config.yaml
n_head: 7
head_dim: 64
activation: "swiglu"
norm: "rmsnorm"
rope_base: 10000.0
qk_norm: false
parallel_block: false
init_std_qkv: 0.0155
optimizer: "muon"
decay_fraction: 1.0
decay_shape: "linear"
doc_mask: false
train_tokens: 396400000
dataset: "wikipedia_en"
MLP neurons of a small language model. Each row is named by its layer, matrix (down: output weights) and neuron, and shows model dimensions 48-175. Each number is 128 + 32 x the weight over its row's rms, rounded and kept within 0 to 255. A neuron's up and down rows have the sign that makes its largest values positive.
After each neuron's rows, "fires before" lists the tokens most often just after its 100 highest values on Wikipedia text that the model never trained on.

L4.down798 [171  78 106 135 174  52 138  76 159  67 150  96 133 134 145 189 109  94 136 110 156 107 158 169 133  73 152 180 128 125 118 127 107 178 164 129 165  81  77 174 162 122 114 146 154 209 150 146 151 136  75 159 126 131 141 142  71 141 118 112 120 156 175 126 146  77 159 134 124 113  87  78 115 141  98 136 152 147 140 140 148 191 169 172  77 117 114 171 129 166 107 183 129 124 172 140 151 113 113 152 147 141 196 148 119 165 107 151 122  54 149 108  92  93 115 140 145 103  73 149 106 159 113  98 139 127 115 103]
fires before: "\n", " 0", " ", " 22"

L2.down112 [ 90  66 147 179 185 151 170 147  72 156 157 100 145 126 120 130 190 128 149  95 149  79  83 127  94 107  89 166  62 179 131 164 189 105 161 125 123  87 105 159 117 104 109  95 165 136 179 140  84 144 132 144 133  95 149 112  90  93 171 134 153 123 138 123 165 136 146 175 134 135 113  96 159 107 146 135 187 145 110 154 114 197 149 111 145 156  95  41  83  93 123 109 172 121 115 151 107  85 103 110 218 180  95 112 112  84  82 109 141 127 116 129  59 139 104 133 171 148 103 132  98 138  73 113 183 192 161 111]
fires before: "\n"

L5.down1128 [164 143 178 106 115 126 165 116 167 140 129 123 140  99  78 165 126 163 128 164 127 153  93 127  90 106 136 151 158 135 143 136 110 160 122 119 142 151 130 102 172 140  93 170 168 175 135 142 142 118  79 135 113  37  91 179 135 127  56 136  85 157 100 152 153  40 113 111  94 126 116  88 163 110 164 158 120  89 131 141 103 184  96 133  90 114 135 112  51 116  96 218 140 173 224 134 155 124 190 155 113  74 107 110 103 166 138 117 137 111  92  93 163 118 137  72 121 131 122 118 147 125 131 135  80 146 143 101]
fires before: "s", "n", "ti", "y", "ition", " medal"

L4.down1150 [132 113 100 141 183 111 164 125 184 105 116  89 131 145 105 141 139 132  94  80  98 150 165 103 179 124 131 166 107 145 163 126  91 156 181 122 160 104 184 126  60 157 142 124 161 116  96 153 133 172 118 172 142 114 158 150 123 136 130 115 164 114 127 160  99  97 144 130 175 109  83  85 116 127 105  78 117 137 145 158 171 125 178 173 122  65 131  98 129 101 119  94  72 157 129  65 122 104 102 170  83  86 120  97 117  93 109 157 108 142  66 133 142 152 134 125 135 138 174 206 148 158 162 113 139 142 118 134]
fires before: "ci", "per", "lo", "s", "or", "ra"

L4.down908 [157 198 182 104 129 146 153 181 142 165 131 148 116 143 144  62  99  96 108 148 142  83 133 146 132 138 190 124 115 140 190 189 163 101 101 124 133 148 173 132 134 136 134  93 155 153 103 120  98 123 126 124 129  88 172 171 127 162 190 122 128 137 104 112 143  53 111  67  95 196  95  91 168 101 166 148 117 106 171 165 140 147  81 175 123 134 153 104 121 160 121 162 154 109 213 102 123  87 114 152 165 112 159 153 133  34 152 121 157 127 102 146 111 142 106 161 158 146 135 114 138 123 141  77  46 109 118  80]
fires before: " |", " (", ":", "ine", "ip", "s"

L2.down941 [123  99 104 170 174 169 133  79 189  95 115 126 133  90 145 150 108  94 117 101 120 168 146 145  85 134 177 154  98 119 167  88 106 124 106 113 122 159  77 121 144 115  96 107  92 112 130 162 103 113 104 151 134 166 114 128  71 138 112 176  63 104 113 116 140 144 142 122 135 182  94 120 101 147 129 131 119  92 127 171 136  95 136 110 136 102 163 159  80 138  69 193 143 129 155  68 129  91 116 154  83 152 186 115 126 180 124 165 167 133 110 134 156 107 132 127 113 121 130  82 152 135 110 142 151 140  83  84]
fires before: "\n"

L4.down767 [109  73 121 126  99 153 167 146  94  87 115 117  98  72 102 172 107 135 166 134 144 109 113 124 146 148 107 127  93 125 205 163 115 142  90 177 162 124 132 117 142 125 149  94 129 127 148 134  98 100 159 127 134 119 105 118 123 122 167 104  68 136 159 187 195 148 161 129 107 109 173 141 167  72 118  59 165 131 155 129 129 138 135 166  77 148 144 116 123 103 187 170  93  83 113 140  98 163  79  96  69 117 143  98 158 135 200  79  92 133 153 161 132 132 142 127 149 196 108 162 160 133 166 186 100 116 163 146]
fires before: "ne", "n", "re", "er", "ri"

L2.down399 [191 120 173 152  72 128 151 144 136 124  86 129 150 170 115  96  96 121 131 167 138  66 191 106 115 184 160  87 114  76 176 117 201 105 161 105 190 116 158 124 122 137 162 140 138 137 174  97 171 117 140  78 111 124 123 128 166 121 112 110  60  53 109 180 109 111 103 130  34 106 109 100 181 137 139 124  71  87 144 175 117 136 156 102 145 134 130 138 110 120 141 128 132 138 135 126 188 131 141  91 133 165 204 128 108 122 124 100 112  56  90 142 158 152  54 191 162 114  95 101  54 115 182 172 118 111  66 169]
fires before: "s", "t"

L4.down499 [164 105 172 120 111 124 119 144 110 130 161 115 137 185 181 123 141  98 126 118 155  74 119 114 125 138 160 135 114 135 119 163  84 193 118 128 132 164 162 110 150 145 135 204  71 176 100 101 139  96 118 113  85 114  94 124 169 128 156 151  89 121  91  86 177 104 126 161  72 201 118 119  72 135 169 105 116 107 115 140 126 173 166  82 175  66 153  82 112 152  91 145 120 145 155  95 100  80  90  94 105 164 155  77  83 148 123 189 103 108 140 125 166 119  93  91  77 114  92  94 111 165 131 142 159 159 100  88]
fires before: "s", "t", "der", "d"

L5.down541 [118 113 145 135  97 127  96 125 147 117 194 124 155  95  92  91 119 145 160 123 149 113 134 105  78 173  99 166 175  87 161 127 114 145 110 123 141 145 163  52 118  89 131 131 116 123 152 110 183 121 181 138 127 122  77 101 175 102 114 155 172 107 156 162 128 111  99 123 170 125 207 122 147 178 130 114 175 111 105 161 121 115 186  98 147 120 121 108 113 133  45 172 110 205 190 198 160 109 119 115 130  88 117 149 173 115 171 152 137 123 176 113 105 121 155 113 128 108  78 178 123 112 173 114 123 172 122  63]
fires before: "s", "re", "red", "us", "y", "ish"

L5.down1192 [118  97 108 120 131 100 149  42 114 141 174 124 123 148 142 142 103 130  98 107 141 155  51  85 116 126 117 135  74 144  80 118 137 116 140 150 100 148 159 156  99 151 160 131  95 143 166 193 149  40  87 168 160 136 141  84 112 168 173 112  72 121 204  74 141 129 158  93 106 147 192 100 153 120 137 187 141 123  45  66 107  86 162 193 121  95 168 118 109 121 130  73 140 171  68 113 167 161 151 112 116 100  75  90 118  91 148 143 127 114 144 134 161 159 133 149 196  74  59 158 176 130 132 127  87  86 139 148]
fires before: "\n", " "

L4.down1046 [107 122  96 104 163 121 100 121 109  51 172  78  81 149 103 169  95 154 118 103 106 161  96 129 140 191 174 159 142 107 110 161 150  95 133 150 109 106  70 140 145  99 121 162 145 194 169 119 173 131 145  99  72  88  62 108 129 149 116 115 163 105 117 111 107 208 202 147 118 170  73 102 100 182 131 137 141 114 218 147 182 107 148  58  89 122 148 116 144 115  51 109 148 154  88 142 117 142 108  63 125 134 136 100  92  84 137 136 154  79 142 122 179  66  75 150 115  72 166  85  85 110 119 116 185 150 116  94]
fires before: "\n", " La", " |"

L4.down450 [121 226  71 132 140 102 137 124 163 116 147 166 128 112 127 176 137 106 158  81 114 189  83 103 128  99 137 147 128 185 147 125  94 106  80 102  52 106  69  71 169 133 171 121 152  95 153 138 189 149 117  81  85 151 106 141  81 124 135 173 175 117 137 134 116 126 143 123 128 158 149 130 116  74 124 120  50 133 159 179 174 155 120 135 105 162 192  85  90 143  80 112 122 131  79 135 140 138  60 142 167 169 136  90 120 215 173  81 137 135 141 124 138  80  93 169 106  90 166  40 170 128 150 154 126 114  92 118]
fires before: "\n", " 0", " +", " −", " "

L2.down265 [100 143 105 147 196 133 150 200 164 128 139 164 108  85 149 123 136 102 176  95 151 149 157 169 132  74  90 164 101 202 134 191 132 116 156 172 137  97 121 103 112 146 105 135 121  92 124 125 135  97 127 131 107 129 139 165  69  98 169 154 140  71 141 122 123 137 144  65  99 123  63 117 150 175 143 141 135 138 146 127 164 175 125 161  60 154 178 166 140 150  89 117  87 196 111  91 140 128 127 125 166 131 181 113 123 152 106 106 101 137  84 129 161 131 151 141 137 200 139  51 201 107  86 117  82  95 117 107]
fires before: "\n"

L2.down450 [163 131 117 162 120 114 127 149 111  85  81 151  79 131 186 151 151 105 168 121 116 155 136 105 135 145 103 107  94 191  58 143 119 145 137 139  87 143 173 116 135 121 114 171 174 118 114  96 100 177 196 171 122 118 143 105 148 135 155 103 166 140 132 127 187 152 137 160 144 128 150 159  89 126 143  70 139  62 105 137 131 143 113 156 129 193  92 137  88 114 172 104 135 126 117 124  94 192 112 106 117 136 127 152 112  98 139 138 101 127 127  89  36 161  94 159 137 108  89  67 158 144 109 170 131  97 176  64]
fires before: "ne", "board", "p", "an", "51", "n"

L4.down432 [141 148 196 138 133 109 181 167  65 112 158 123  79 117 146  71 112 115 132 163 134  94 136  78 132 160 110 165 150  90 157  88 113 103 116 105 101 167  84 136  51 163 190 111 167 142 140 152 114 105 138 158 125 122 102 148 185 119 116  91 122 136  75 127 119 133  86  77 132 211  68 167 120 168 160 169 172 121 171 141  80 192 125  64 154 113 122 186 103 161 177 108 181 120 109 109 166  65 135 121 197 185 124 104 171 208  68 112 145 169 124 160 154 151  65 132 132 117 132  94 136 100 110 145  80 135  98  78]
fires before: "s", "mb", "ation", "ant", "pi"

L4.down308 [100 157 169  91 118 150 149 176 128 131  82  96 140 105 136 117 117 113 103 147 137 134 141 122  69  99 114 138 185 141 129 129 170 135 121 114 158  85 132 255 136 166 100 175 104 145 127 127  87 197 124 105 127 144 156  92 127 108 127 156 174 124 145 144 105 119 101 151 110 180  94 164 106 114 103 153 116 172 152 177 202 188 119 117 142 111 126 144 105  93 136  81 117 196 107 116 120 137 152  71 163 156 114 201 147 149  99 175 122 178 121 111 112 159 151  75 141 152  80 161 120 131  87 131 105 166 134 126]
fires before: " 19", ".", ")", " in", "in"

L5.down254 [ 99 103  91 156 110 124 143 143 139  78 127 102 213  45  75  93 147 137 133 140 170 180 160 122 128  89 105 107 141 174  80 145 199 109  66 158 138 120 157 128  94 113 197 110 165 155  96 169 150 147 159  97 111 151 118 159 141 138  94 175 131 126 175  77 162 110 133  91 153 133 133 131 148 121 192 131 106 185 127 110 107 182 215 113 141 110 119 102 109 150 100 158 111 108 146  86  95 120  91 154 114 149  88 103 134 127 152 139 131 147 139 109 171 134  80 142 138  99 135 156 121  72  79 153  99 108 160 161]
fires before: "it", "n", "ine", "ide", "il", "sh"

L5.down1066 [ 97  98 119 141 129  64 102  53 108 110 127 161 133  50 122 136 140 125 146 167  90 139 100 113 161 147 189 145  95  88 171 128  86 110 109  92 192 140  99 110 129  94 139 129 119 119 158 117 122 133 125 181 171 128 173 164 168 132 152 121 109 151 117 123 173  95 119 123 120 127  74 133 134  92 121 163 135  95 110 125  83 158 142 160  96 146 117 199 105 116 128 197  98 141 127 125 113 108 132 163 141 171 123  48 165 158 116 165 143 117 166  78 122 157 174 165  71  68 141  97 155  88 114 181 187 164 143 149]
fires before: "s", "t", "and", "n", ")"

L2.down839 [ 94 134 112 154  62 173 153 164 151  86 110 132 193 189  88 106 115 106 138 141 145 185  93 124 103 113 140 107 136 122 183 137 127  59 177  81 158 142  42 141 175 142 163 132 139 117 144 161  87  70 137 130 144  94  79 157 152 152 144 135 152 127 167 101  60  94 117 102 193 160 108 131 154 129 128 160 115  93 142 118 142  34  96 182 160 115 154  89 160  98 107 150 102 127 134 134  90  68 151 112 127  98 115 147  74 138 168 158  79  88 107 156 193 110 154 119 177 113 120 116 149 124 115 130  92  93 117 159]
fires before: "\n", "---|---|---|---|", "%", " |"

L2.down1149 [132 145 129 103 106  86 160 170 107  96  85 195 156 183 112  83 122 101 137  94  66 157 141 136 111  80 172 125 156 121  72 139 143 145 132 153  94 161 157 156 161 129 208 123  99 134 105  82 134 121 156 179 136 150 129 144  83 103 139 132 121 186 138 156  99 128 155 172 122 135 134 149 162 114 141 161 143  63 136 123 124  95 121  78  86 171 130  88 130 130 137  85 133  60  91 131  62 106  72  88 118  95 102  61 156 146 174 138 155  21 114 112 146 139 126 114 116  77 111 150 172  49 126 111 131 123 144 164]
fires before: "ar", " St", "ry", "s", "le", "ers"

L2.down52 [144 137 171 137  90 111 122 136 108 110 132 123 114 106 165 125 153 112 160 102 104 100 109 135 172  79 123 140 148 163 138 118 135 107 176 141 135  92 114 122 133  38 104 101 141 132  86 147 187 208 131 152 102 167 171 122 154 126 144 143 142 194 136 121 114 146  95  80 137 118 165 115 100 141 124 127 106 105 147 117 114 115 152 129 143 119 167  76 119 102 120 163 141 160  99 165 109 115 130 127 140 218  85 123 148 131 157  74 174  89 121 132  76 186  69 134 125 104 104 141 121  81  88 157 211 143  72 151]
fires before: "-", "\n", " ", "|", " |", "ing"

L5.down663 [138 129 164 205  73 150 131  91 164  99  70 152 136 148 163 112 160 175 121 192  80 119 127 156 140  57 163 142 155  76  82 156 143  54 124 151 152  93  98 153 160 121 181 134 105 165  66 114 148  85  96 131  65  81 106 158 148  95 101 172 141  57 100 133 130 125 137 157 130 127 123 158 168 132 161 134 135 148 133 147 121 141 160 106 165 134 171 183  81 106 160 141 166  80  96 147 101 162 151  81 139 153  84 123 102  70 122  90 120 129 114 153 107 159  70  79 188 161 176 127 189 122 113 107 102 150 113 169]
fires before: "ly", "s", "al", "ation", "com", "li"

L2.down446 [102 143  96 111 121 158 132 186 143 183  60 174 162 130 156 180 145  80 179 134 159 109 116 151 145  87 109 114 179  85 118 121 126 197  94 145 110  90 129 157 152 129 145  85 134 128  79  78 177 102 188 137 103 201 213 151 144 113 169 144 120  95  71  97 143 160 144 138 104 181 193  91  80 127 136 142  84 171 106  39  96 137 124 119 136 131 113 106 133 130 178 108 132 115 114 146 152 144  54 142 131 174 103 118 127 178 171 159 100 115 150 127  93 141 130  73 138  95 174  88 121 157  97 153 146 156 128 149]
fires before: ",", " |", ")", "),", "–"

L2.down152 [102 165  86 161 113 176 107  85 155 152  60 121 190 163 143 125  85 164 154 152 128 111 148 144  27 177 111 137 111  97 144 148 172 139 128  96 151 115 168  98 142  83 176 156 115 131 103 136 125 142 143 166 101 158  99 159 122  87 129 139 120 126 122 191 115 149  97  57 102 143 183 143 198 142 137 108 110 165 170  77 150 170 189 147  94 165 117 130 131 104 126 119 129 236 142 161 119 133 121 124  81 165 139 144 151 128 142 125 119 113 134 109 125  90 119 158 135  47 192 115  82 201 117 123  87 160 139 115]
fires before: "|", "===", "In", "The", "A", "-"

L2.down890 [ 64 193 130 126 191 170 174 102 147 118 132  70 178 167 129 125  95  98 114 128 158 185  71 128 203 114  69 104 129 126 170 161 135 127 109 138 133 120  71 139 139 113 120 119 138 161 134 100 175 107 155  95 133 105 131 101 135  81 129 141 124 110 139 147 114  95  83 100 132 123 132 149 128  69 202 120 110 129 118 140 170  83  79 119 112 146 153 175 187 114 152 173 102  71 115 174 185 148 169 157 115  95 140 101 134 114 123 130 101 137  94 113  92 128 134 157 136 120 155 112 109  87  83 105 143 177 115 138]
fires before: "\n", " ", "y", " years", " in"

L4.down541 [135 101 178 142 154 177 155 171 126 127 136 131  30 135  69  97 118  65 123  96 129 122 114 170  96 108 187 115  72 157 110 159  90 104  90 108 113  85 140 108 119 137 123 151 102 132 149 137 138 165 106  71 103 117 133  91 189 100 108  82  73 163 108 194 202 154 118 139 115 117  62  91  65 118 132 142 111 113  80 135 141 183 122 122 102  63 114 164 156 103 117 191 135 141 152 105 105  89  87 203 105  64 126  76  79  82 107 148  58 104 139  85 167 183 191 173 130 144 137 134 104  81 129 150 130 112  78 169]
fires before: "s"

L2.down832 [152  52  88 135 141 115 156  99 135 171 120 142 134 159 130 117 109 109 152  92  82 158 132 106 125  60 154  57 163 119 174  96 130 101 126 147 144  82 221 118 158 125 126 152 135  82 146 150 136  92  95 101 138 109 101  93 149 161 144 181 105  98 166 153 155 151 126 112 147 189 100  89 125 121 160 144 113 131 147 106 138 208 104 145 101 154  69 119 112 115 112 133 138 176 166 151 117 162 117 119 137 140 177  56 145 114 127 158  75  64  85  71 112  82  75  92 123 149 138  99 156  94 123 121  68 100 144 160]
fires before: "it", "il", "age", "ide", "ker"

L2.down28 [121 159 119  85  77  97 164 123 165 135  78 128 113 114 148 101 116 113 163 121 136 123 128  93  94 161 154 119  96  53 138 106 127  83  52 143 111 104 124 140 137 180 126 129 166 170 147 132 120  93 126 194 119 157 175 148 134 135 168 122 128 168 193  86  83 158  98 139 110 117 101  79 137 110 158  78 130 113  78 144 109 158 131 112  75 166 107 155 113 176  88  92 130 112  87 157 126  84 144 136 128 127 109 130 118 145 117  71 184 102  78 105 155 159 110 142  82 140  77 121 161 137  95  50 121  70 139 108]
fires before: "s", "od", "op", "ence", "red"

L4.down206 [174 116  79 120 159 148  90 143  86 140 130  85 152 112 137  90  77 164 134 103 122  74 152 124 150 183 102 130 157  82  77  85 166 155 128 128 123 147 100 127 145 165 161 178 172 118 112 109 138 165 139 101  60 138 120  75  55  48 124 121 201 106 123  83 150  88 130 166 102 150  91 144 179 129 164 127 121 143 130 120 128 150 104 106 174 191 127 146 109 114 134 131 116 152 147 170 147 145  54 145 130 175  84 105  73 147  99 166  84 190  74 152 155 141 177 117  97 121 108 166 129 166 155 166  78 104 145 153]
fires before: " the", " ", " his", " a"

L4.down1135 [193 178 136 146 197 135 126 112 133 149  87  67 176  81 171  88 147  91 137 126  97 123  83 145  86  80 124 155 135 145 150  72 133 214 118 156 109  61 104 171  98 187 183 138 148 120 167  82  87  69  75 132  74 106 122 169 151  75 145 148 100 142 161 175  82 133 152  88 122 134 133 133 194 126 123 167  98 111 155 104 110 130 106 151 170 198  83 125  64 119 125 104 145 134 147 113  62  73  91 169 113 160 166 132 114 113 192 155  88 156  81 163 103 134 130 151 128 121  96 154 137  99 185 114 128 150 120 126]
fires before: "ed", "ment", "s", "ing", "tion", "ation"

L4.down688 [163 142  92 164  89 168 126 141 160 121  83  83 114  74 139 158 104  40 118 124  78 125  86 121 122 118 111 171 110 111 117  93 118 128 120 130 132 129  87 141 125 120 152 119  92 115 128 142 149 133  84 124  94  69  82 128 108 135 120  93 126 136 179 130 120 131 157 151 127 173 135  87 113  99 153 117 169 168 116 133 174 151 112 148 169 124 137 123 110 132 129 135 104 130 122 148 129  98 159 106 167 115 160 154 126 114 141 116 116  99  74  73 153  93 104 138 136 105  89 131 109  79  82 114 154 118  96 119]
fires before: "s", "ven", " of", "ance", ",", "d"

L4.down1043 [118 158  64 145 178 124 110  74 181 132 106 127 118 138  94 149  90 109 165 132 137 151 148  86 181 152 148 155 170 133 125 172  78 160 104 130 178 122 123 104 160 122 133 134  64 105 159 160 152 126 160 194 117 131 145 163 130 129 140 122 174 128  78  87 165 141 180 161 150 108 154 133  84 174  76 160 148 149 192 196 157  93 138 150 147 140 118 108  75 117 101 141  90 100 128 125 135 166 128 103 149 142 165 135 101 134 149 140  61 116 141 115 104 158 153  34 171  89 178 107 165 108 135 101  96  74 182 149]
fires before: " |", ")", "or", "ment", ",", "ist"

L5.down755 [129 114 114 146 174 157 163  67 114  62 113 144 131  78  95 105 100 137 126 140 162 131 123 125 121 114  93 145 137 151 133  96 102 139 139 175 156  78  99 167 129 160 175 134 118 153  98 141 203  70  77  96 122 128 174 155 134  95  78  91 134 162 123 101 175 107 114 153 200 136 158  79 166 108 117 138 112 152 104 135  75 133  81  88 126 106  66  90  82  96 167 157 179 156 171 138 100 170 116 134 191 177 132 156 110  53 152 168 110 147  55 165 149 134 122 144 210 136  92 101 171 113 197 113 131 180  90 185]
fires before: "s", "d", "ed", "ly", " |"

L4.down423 [187 130  94  98 158 128 184  67 115 127 153 105 146 126 129 151  91 118 135  99 135 137 117 134 109 125 151 120 111 160 138 121 103 184 136 143 160 103  93  95 149 123 110 123 125 120 126 182  96 144 145 122 112 160 140  64 174  66 134 150 137 154 132 111 131 138 138 133 109 140 114  95 163  78  96 133  65 144 113 143  91 131 126 105 132 140 162  80  92 209 126 186 158 147 173 116 109 115 136 101 117 122 143 133 220  85 113 123 113 111  85  82  54 128 114 135 120 135 145 117 138 185 131  89 120  78 158 127]
fires before: ",", " of", ".", "ed", " in", "s"

L5.down789 [207 194  51  83 190 158  99 118 120 137 148 123  95  53 187 163 123 159  96 115 108  73 105 122 155 201 160 101 240 158 113 183 111 158 110 174 151 167  96 126 173 141 168 150 137 124 178 161  82 158 145 133 146 129 131 120 126 108 172 104 154 114 122 160 180 139  90 140 137 126 151 101 141 171 120 126 145 115 156 142 174  84 185 117 136 152 148  82  87 123  54 111 134 151 120 109 168 113  94 169 121 149  95 104 150 129 121 152 153 161 124 182 117 117 115 168 109 137 165 158 163 178 145 176 170 111 154  72]
fires before: ",", " |", ".", " –"

L4.down992 [188  94 156 146 143 169 149 136 100 102 130  78 127 141  98 117  80 134 126  89  99  82 125 131 167 119 174 162 163 117  26 143 128 173 176 111  97 139 139 119  92 125  98  64 154 178 131 147 163  72 129 149 144  25  92  72 130 141 127 147  95 124 112 160  79 133 160  81  87 152 128 160 146 180 135 148 143 143 101 185 115 153 194 109 182  75 153 133  97 168 141  98  75 122 177 117 109 142 125 187 113 135 167 148  53  81 160 157 187 173 105 144 113 167 111 164 146 123 133  64  78 116 167 127  43 157 137 124]
fires before: "s"

L4.down825 [103 152  65 102 119 140  52 124 172  85 159 153 160  49 101 101 133 115 116 150 164 138 163 104 146 142 120 141 154 147 156  86 132 180 127  94 198 144 142 151 104  99 115 115 129 129 171 163 116 122 174  83 139  92  64 173  88 105  67  43 131  95 131 113 133 130 138 108 141 150  90 116  86  90 140 185 179 161 121  80 131 148 128 155 143 190 110 122 131  84 138 151 142  79 170 143 114 164 142 167 127 144 130 129  72 123 105  96  91 106  66 133 181  90 105  99 134  68 117 123 141 117 130 146 138 116 155 112]
fires before: "s", "b", "n", "il", "t"

L4.down728 [147 120 183 144 160 135 179 138 146 108 137 106 155 137 134 145  86 112 114  92 123  70 131 157 116 158 132  76 115 161 140 113 123 120 101 129 120 107 129 123 154 158 139 152 106 171  67 164  80 153 117 103 100  93 122 167 157  51 111 146 100 143 151 164 139 116 135 129  99 135 127 109 142 131  85 146  83 163 122 106 157 124 163 109 147  99  75  99 176 147  86  84  79 121  92 151  85 125 148 152 113 119  99 152  72 185 115 150 167 165 151 140  78 123 101 138 100 134  85 134 110 123  91 107 120 182 131 200]
fires before: ".", "point", "ue", "in", "es"

L2.down821 [213 149 116 119 102 125 126 163 159 173 125 112 147  67 133 159 129 123 170  65  99 140 134 134 127 158 151  91 128 173 105  97 182 165  53 142 212  85 134 117 138 153 138 166 201 143  85 119 144 130 116 127 137 122 130 104 137  74 149 118 150 107 211 136 144 165 175 115 127  99  44  88 140 192 147 144 136  98 134  99 108 177 107 123  96 172 131 103 100 156 136 187 131 121 146 129 147 154 106 120 191 168 169  69  84 130 162  64 100 119 101 105 124 124 124 159  76 139 148 111 100  89 145  91  91 123 112  99]
fires before: "it", "c", "n", "age", "ide", "ice"

L4.down148 [118  98 153 123 147 107 130 185  98 100 112 163 108 146  69 116 124  97 152 100 214 158 139 144  72 151 135 189 161 159 118  54  79 122 140 106 101 111  99  71  99 226 164 118 116 126  96 101 144 125  71 100 167 124 128 134 126  95 133 181  94 128 105 136 135 140 157 128 138 164  87  95  86  63 135 113 142 125 156 114 145  96 198 233 197  73 143 133 120  85  82 108 129 133  88 115 166 118 153 186 103 116 156 177 106 134  94  87 168 146 105 169 149 189 151 126 132 141  76 109 151  98 145 139 127 184 147 150]
fires before: "al", " was", "s", " is"

L4.down873 [174 174 165 160 107 114 131  79  76 139 141 139 148 138 100  80 145 111 162 126 178  92 155 153 135 133  31 156 141 179 114 136 148 161 167 114 163 109 134 110  72 130 191 102 201 157 130  96 132  95 125 112 115 108 108 162 121 117 145 113 148 107 124 211 130 167 124 131 139 112 134 115 117 117 120 129  93 123 112 118 153 220  73 161 101 119 131 159 109  73 157 190 128  86 168 167 149  89 133 132 195 163 136 122 169  76 177  75 124 115 128  76 135 106 107 165  63 143 255 157  71 134  76 129 187 126 192 150]
fires before: "\n", "-", "|", "G"

L2.down666 [125 166 116 117 143 180  97 104 164 132 136 124 165 134 149 147 103 116  79 151 122 177  91 122 136 102 104 121  86 174  98 170  85  88 112 151  97 148 110 126 156 100 137 141 135  87 154 189 146 112 121 122 110 122 128 160 164 164 141 181 104  75  68 128 109 101 162 119 156 114 158 127 163 126 116 163 123 108 149  74 113  93  51  98 151 133 196  97 123  46 104 104 161 174 105 124 166  84 148 144 100  87 120  84  72 127  72 125 112 154 127 126 137 182 140 135  94  76 107  88 106 114  90 113 163 105 120  88]
fires before: "\n"

L4.down507 [151 149 165  98 120 159 103 150 139 130 114 144 122 126 141  66  95 119  46 150 126  78 114  71 108 169 107  92  75 186 144 146  85  83 117 145 146  53  89 150 117 149 175 207 123 114 183 182 108 177 176 204 148  95 140 132 159 112 133  60  35 117 151 167 128 137  91  71 131 137 124  82 137 119 143 145 124 184 144 102 153 144 128  83 106 146 113 138 174 144 114 113 133 198  93 127 160 115 105 121 157 120 107 139 126 127 104 104 147  82 121 165 122 162 180 216 130 141 151 127 146 137  97 136 131 114 146  96]
fires before: "\n", "born", " "

L5.down1207 [109  95 148  70 148 132 114 159 153 147 187 117 191  84 172 152  84 113 135 142 135 149 131 171 165 111 155  87 112 131  77 163 135 143 150 125  85  69 160 150  59 130  81 137  79  97 108  84 162 192 158 141 162  89 160 157 156 135 135 135 104 108  68 111  69 139 141 114 180 127 114 105 124 130 138 131 150 103 122 119  94 186 148 136  84 126 101 140  97  82 121 112  94  98  95  98 166 139 117 166 105 126  96  82 119 173 105  88 109 107 160 192 117 162 183 111 161 176 130 107 125 117 147 158 118 185 172 228]
fires before: "ci", "ce", "t", "er", "ra", "me"

L2.down639 [159 158 149 189 139 120 128 109 106 214 129 117 124  82 162 131 129 109 183  70 100 123 108  89 130 180 130 136 117 156  96 180 172 167 118  93  93  87 128  96 114 165 183 130  95 133  41 111 206 112 104 161 117 134  89  93 100 136 116 153 154 140 107 108  95 100 119 178 141 206 165 138 111  63 108 166 179 151  88 138 150 136 145 161 150 182 103  94  98 107 123  98  99 134 113 132  96 188 122 142  72 146 120 151 142 111 155 122 133  88 124 119 184 118 159 186 109 138 132 157 159 145 123 129  71 119 106 125]
fires before: "s", "er", "der", "d", "ly"

L5.down986 [128 153 132 129 143 153 165  50 121 156  61 113  94 113  67 146 184 140 111  88 122 167 143 166 130 149 149 124 134 119 122 125 135 177 177 124 150 151 130 116 121 150 119 101 141 169 150 171 165  78 111 110 167 103 142  91  72  90 130 164 164 140 118 106  96 137 149 131 149 156 195 146  83 187  88 144 106  91 132 146  93 134 173 177 179  64 168 136 118 132 146 134 152 153 118 148 131 118 123 169 118 147 143 123 148 147  93  83 121 106 124 137 122 146 159 140 123 114 231 153 131 160 154 160 126 117 117  93]
fires before: "ment", "ed", "ing", "ation", "s"